From a checkpoint of a small transformer trained on Wikipedia.
Size: width 160, 5 heads of 32 (1 for keys and values), MLP 832 GeGLU, vocabulary 8192, 5M parameters.
Architecture: no biases in attention or MLP, tied embeddings.
Training: a variant of Adam for these matrices, 6174 steps.
MLP neurons of a small language model. Each row is named by its layer, matrix (gate and up: input weights) and neuron, and shows model dimensions 0-127. Each number is 128 + 32 x the weight over its row's rms, rounded and kept within 0 to 255. Numbers have three digits each. A neuron's up and down rows have the sign that makes its largest values positive.
After each neuron's rows, "fires on" lists the tokens most often at its 100 highest values on Wikipedia text that the model never trained on; "fires in" lists the words (lower case) most often at its 100 highest values on Wikipedia text that the model never trained on.

L2.gate308:087125106089089163102104144126136114132113179158212131109145086140183110125079114171127111181133190169153121081183091156126159106152135132156195117124132123140087147109141121216129108155165110074112180114126113109170132136158123172105193099098114068114143105092183149127129133111176112147158096115097160156144130077140094146160134126095139163138107110121061061091165139105142106142073
L2.up308:147057071097088150096133154080106138116119118160156112122133150080140124149142082131151162072075170085177132114117103104114069127104103159152162112160185117134175160106157135212109083086102158110178146162100174126139114133134117178145133162083139102131115083146155188160156087117170059168174126119131036141133099108142142145126104104143179135128127096129123133173171155091137092182161
fires on: " a", " an", " became", "ar"
fires in: "a", "became", "an"

L2.gate188:069109128115135203092123201124143132088119145137176093121176132171061165116171084121170175203181127107200176110140097134125059112153137127116135116142127107135144155100114133096110111059181082202163110125139140128046092146114089130102145152070099126145146120077139146135118127136172118165136183096101104129115137139103086132108116106104155116099110129176150139144113133097117139157082
L2.up188:119134085097103198117135115115202193117103110140181090175113112154083118082099089156177158091081125123156147122125115162148048137168151145130119108135173105044126120080087075180147109124107149159138114116161118085112089135129106128157171131083097103118107089137174161137156107120162143133116188068123147112079171173132172145105136118061113128123112082133139128103124081069136125129092
fires on: " an", "An", " An"
fires in: "an"

L2.gate647:112079173133189121143148158117131114164099130092175131175105155148179165171165141112115151167097129125128113108097133132103091104101120094126109112102105100124177095128198122149097186171074132097086064181117127170148174115132112177144196114144124088155177104171112160138127142106118089090088168089138099082143149137069192100147146091128092133131118133053111081146108162102190146099152
L2.up647:122088168152138123152138169087149118154090108124114145118121153139115130171171156135113105157062103110107124081100163116111089109156108131157123112107202140130075130123171136138116163138130202195110136127091114174150164119125107174210179065130133078148160125134129124155122093144117088084098161106131080175142107123095153167156129143114058136108043126129122093125073179102117135123167
fires on: " No", " city", "se", " state", " House", "s"
fires in: "no", "city", "state", "house", "another", "party"

L2.gate635:112058128114113096125139145179173163163135099158148050119116143131162151128086168168172102137119115121146118147146119124099153156100209062155135128100184182144093152130203115134092150093056132106120135135105131154093146140187160138079172116156119144087135195195093150119106099099153080124132169179112119108142176110103111114132099184117141157107153150056092188132089213164155112158107
L2.up635:133115168173102062171135165122117197123151054135129090143166098096152139126149173150167120171142111133118131132145115106081166181155151089147090097115188211147114094109188090113086159094103096181138148125090104119124163116116135086124145125205162076103104164143107115123117142097111144052128131137155154119140189072089160156131100200125143115075211090126101139135164134151154100153150
fires on: " is"
fires in: "is"

L2.gate91:091087132109072122132157117096144136100147181101154143065142131166207106153140033120123115105179167131071122087131087105126121111173111132132137126077133153107131159187097159097183156152145101210115125108110150137125082069136123106116172080109088080118069108125141153193173072138107157129126138093146203095120106143111144117083136097089109166038128099124026125119152120105129099079163
L2.up91:092130135168140137129103094058165118076126182178124133128132141161131152190158126106118118119169134147133184115159074140086126118150115132125179105143144069070136145154130170168150136206084104148094119106088108123140106158157187132162109075116151130111137108081139167109143141113141177176147147084168161159146130107107212145192153148131133155123134108179115175124149085094137118067091
fires on: " his", " its", " their"
fires in: "his", "its", "their"

L2.gate761:098114131119116125143154094129114092170112148098063144057146106117159168196150136067097155115131121125155080138105109100141117150126116121106097096108078147141107126154117121104104151131146111107139084068129154122126097190108136136131143178123142133096158099224087140124163177040149070097143095156127128189140161103126086114131155126087055149119150138206135033120123117104167098128139
L2.up761:112091098131105113140145098099107100139127140098118176119145170122126104109094155089079152130129086095215147128142142126130124172124065112142121135115110043136127116108115097059132140131113079123211171096081162083176077097118141144161106145151101114105127137136126173192100121123138114124163171150118113169099159149185127173152199104062130052099140219150127118106159166124132136098113
fires on: " all", " many", " those", " both"
fires in: "all", "many", "those", "both", "some"

L2.gate605:076104091162145198124140094128077094119150129106088136082166136125149086122144172059105129148133154129173150126131105110190112153111145154124109102153131079188170160114137116110115121126080111114203084131137184140083117185131086094055100162159113141131126142102083179169120129123148081102137165116151168154108141123132116121204142091130109157114186163158121152146067174096104128113082
L2.up605:105104150118155115122087123104116087081092110127131146121134171085130045114157202137091151132191180120111143179073145073083134136109136103120121132149130134145106117132120124145080118114158244174124141051154108140139119119168122057091163119121076113092172132164108170099149125159169110120151165137096112145117165169111139146080187053123131126050146104122190117083104149127124073144101
fires on: " most", " top", " more", " Best", " Top", " best"
fires in: "most", "top", "best", "more"

L2.gate339:127147055146127146130129144102134130108157137149144121105143085144125175189138145143091125079086189110069165086121118141051180181142076115093144141163114137108181138157121118085055125117149137126130168172145210136115112195129117107111116101136125091126139079057122110184127130131122102082112126131144153120130153082119047083125146086146167120057129189116154074176150180109141135146121
L2.up339:122111155110136105129088113083163169156110126056101090100183071115126108112097157169165144081094120123129173114171150139163131103137163111168188117119140161088199148079065151115136127095146130131133155184128102141149104125142199120209226078101181097106131063089116160097133118126172102152100168145138141115089114137108130140156155112129116172100120140110142102127121112152152151062135
fires on: " their", " teams", "bi", " every"
fires in: "their", "teams", "microbiologist", "every"

L2.gate731:123101088114158136093101118131093111171096126144146124111192121109119142142136082043108061082104103120150165151176175099143140096132136146143090140140111114198212092169180125086172149123102100183126141141194149129096111192106117190142108108083031112123164089072159097096167101125087151104099111128124198130166182115096112101146143107113201112146096125120155101115138172119151124128125
L2.up731:107127118114114075146135104112043152148095133166176123165157111138115196135084075089121092129135161157223156126170152114156093157108035121181115168123116063182105134107132132115157160088120153167146049113117119106169136096141162150119168132143108161114147067165102134141143084124126096101094111123133128095133149119110132115141125104108112109157120110166146099085113123171150102135167
fires on: " had", "len", "ide", "gin"
fires in: "had"

L2.gate287:151132116128142113136088086137140154143169125069174149074157121158157108152140098109122101066098149161114161107142174147163109050149202107132070168119080131112166148119082113123161125161084129091212096167095192185110161143091112110084154100200121131153106148096142146109110145139105114091095188135099193172092105138135132110199118149131151162122119183097154108116162123151170111180126
L2.up287:146164050090169178161133083135129110133207110117150119114129179158149142101083155127117090103101117116159152070138135116118075133111118147099154097143157138121149142129126116111113077195060142167164114178156148134158133139099105169114122131153201112095113159137171163123180041170088088122100071187136115183145092127115040150154123163114187106148211179112137148113146080143147093136118
fires on: " to", " is", " than", " every", "ed"
fires in: "to", "is", "than", "every", "approximately"

L2.gate76:125154106146111190081126056073027129143170096112122191116119156122129121095155069154146139129170098164111138122114163141179102104126115106087123163133103123114155098127169079112129161158194094114187094209129094194108175168085094094143127138138129152111082109166087060116157130138107138135151129097138107086125153147124169115156121114138169103111108078140095132140093140134122118164162
L2.up76:124089140072087051118121124111123151103221096155146092155124243184143187053111118126086160127146142132162115029091152098116096134146155077147113127154164177126096130142162151069129102095108118181120144143178117136151186139175112157151150128127111097083082113104111128117119040132091127147112130154101119134085119122129173173092120093102126119078178132128131151132109132169115119151134
fires on: " can", " has", " would", " had"
fires in: "can", "has", "would", "had", "will"

L2.gate143:111117088119185094147112114166070148147126051118124113130112108053187204143164101176152083141069142126156083154172116106102084151068105134149126105074113096176170112147116117124155172119096162122123130107193108121170073142136045124111131083106120115141135134117106153094149082060054103129105104123113167072174155065111126144106083149221121126128137114133166161143146175149173107099117
L2.up143:118044157154161097125162159213082110113121141138159129107127164105120140161107139166117188175122078144109127130112136075145127178114107114150090061087120113156138116128069111133105194132149138142063088165149110104112120187133103126118126069114114123118101139137089121131068143185089154167101151105128135154198073078132149120165122136120144123145161119115194118125106151105177143100106
fires on: " season", " year", "sion", " building"
fires in: "season", "year", "building"

L2.gate79:151150112130151102127103166120130190131142079133152144184113167189086145107142129088180142154120090174132143129197166150112145118142137182118087114091067141130090172114141121113142147084121135192090123139124091099111126079157185063106146124166126159096036084113158164096153164164103147097061147137116087138173172141116105096114183134149060131116146145106128155112101154083090146160092
L2.up79:122147160131194110067064123153155124106185107144136089102130123132162107051104088119111146154171157111188133095132070157124073099156096090160109157125148086101153104112126169104152150143114093116104158082099097105120109152135144147155073171170223158076089154132118126116100107099085159226096164098103137134128140132101172098101089118094101149117158104161033110104094140158158103103129
fires on: " It", " it", "It"
fires in: "it"

L2.gate682:181161122127182130065081138168146170135116104134177095150113173141156115094077101116086124122122128161162130108127104127110114161155085106115111154089156094074125189156111101134097137140157082177169148143105153081139164170096142132127105171079146181085118122075076157140138164154149162086119137087130151144133084112134135123150161136123183081118137141106085148110038136196156143163138
L2.up682:131125106093086103099109092141104109149131150145168111116137123139167084091090128145152165097134111172139168102113124125125130096128091151156137080131165172082184152079064105112085112143074168113153167071165140124124103138092105152160068164177167114151094063135130180103130119124170146104105161103136171199129069105109081175072133100104180140121092146108098095140160112100069122161136
fires on: " one", " his", " an", " their", " U"
fires in: "one", "his", "an", "their"

L2.gate796:092136140070101175122110131171145128104116150169152111141155175169107108132059134072112143086163166127138105127152131149113147162119084153154173171206175148098127133150112100102123142170119095161181135126104184125125117055090135139102176129150123113077089115115153152112122107131128123092108130049185191155141104088151151108092130082105121120098149124142125159087030079133140119124141
L2.up796:126121109094109171149067125098136080101073110188114133129174167109173101058126139095090144028147109093126145100170151116098068169075102154176111101136138132161121124143116125159112121162082156139131144096137163111151102111145196171172121191105110090155081093131111163122142112194124175113136141062128109135138128116111094126098123075089221133141176090069096123055146112090131099106157
fires on: " his", " its"
fires in: "his", "its"

L2.gate335:111062184168140141077070091093164121114114125155109102090200157177126102112161099153104153170072146108091127154136150062154092131130087144141163167098129162146177118122120153153119194110057133113117145119140196116070168157074172123120148116129069062124128105100125124145057173123140148175132138110118118153105140125124102138080187129146122133138133076177103077151136137081120164120129
L2.up335:157135112075099120079061100103182110165090110196124137108162178126164120137130091160173149124112130145151154077060085092110099141071106152136116096123161136190113134112101088191071129170071162125119150104122161105140142112126138139166128107106148055105160095139138138110102156087152090140157096149183083201104137120076114145146113113148081112091164101171122147164126156089165106125199
fires on: " National", " State", " state", " County", " District", " Regional"
fires in: "state", "national", "district", "county", "regional", "general"

L2.gate351:169115088117203167138180089111128154076113092070092120085109176156083132118142129089122113158133153141124113139184169134148138050146132145150136127116146111175120065098077117113140108109120116057114118122133094142119219153077144099114160119125108169117104108113103104080099200148109146106108098112056156164043152090082125103087129115099111127202124181109139146081143164148104097141140
L2.up351:170107071103121144119147128133157118131121149143098160088096175152124210073161128101099105129113127122120102150112177109154128189033139119128096120150064195154091096130105166135110127115125141061145178147191084145120146093133114093131185102174154106119183173077157131144116104124102059074116083133074161138161148138129072162118083091122138135144072151127148145131144112139091087107149
fires on: " to", " into", "ster"
fires in: "to", "into", "diplecogaster"

L2.gate624:081129158127139116131181104138187105153081159178081140114152087119120169164105143178125096109106140133081085095142152200130105148127077116175159142145176155109135122133084139148196120106064124115140112119153133114139170219109145199148105163178139113096149145158137111135103159172169114140136123118042113176149074127118133125171110152056137113115091098084113142169144103115116095082124
L2.up624:171125095097171173160102117185091104146168144146120131101158160114122140117109177124183101167108060086168135127113165086151148137101109135112104154193155125105154195151129129110106093155152095102054135176057164104148108180146115130090126071147118160169113118113102175129141046110108068080146083155157109122132138115132101136122170112158189128126089139136109171147106123118151074114069
fires on: " of"
fires in: "of"

L2.gate683:128126116108214109176117178140118124140093088078134121095181088179149110119147166019114127157085160124160101128178103137145098138102154156137129125066104064154139179138151101157129157184131149145163167122086100077124108160181123093049129130150158107181107115149072086159143160121108163155137171115169156148121136128194132103140190079071105177155099127158076128104069121146133191117136
L2.up683:161130067114106114177090191163076133162115119109077096113124150107084137123191173119139109090087163124119156121163101106162082095131108178143161118132218139208130140131127124163169153079140116107064128187143123099108110139130095094139103075122159108132126142088061180154145132081157115159095109119166107128114137074189097108059131127165122079114139107093123177104149156147115149069082
fires on: " with"
fires in: "with", "finalists"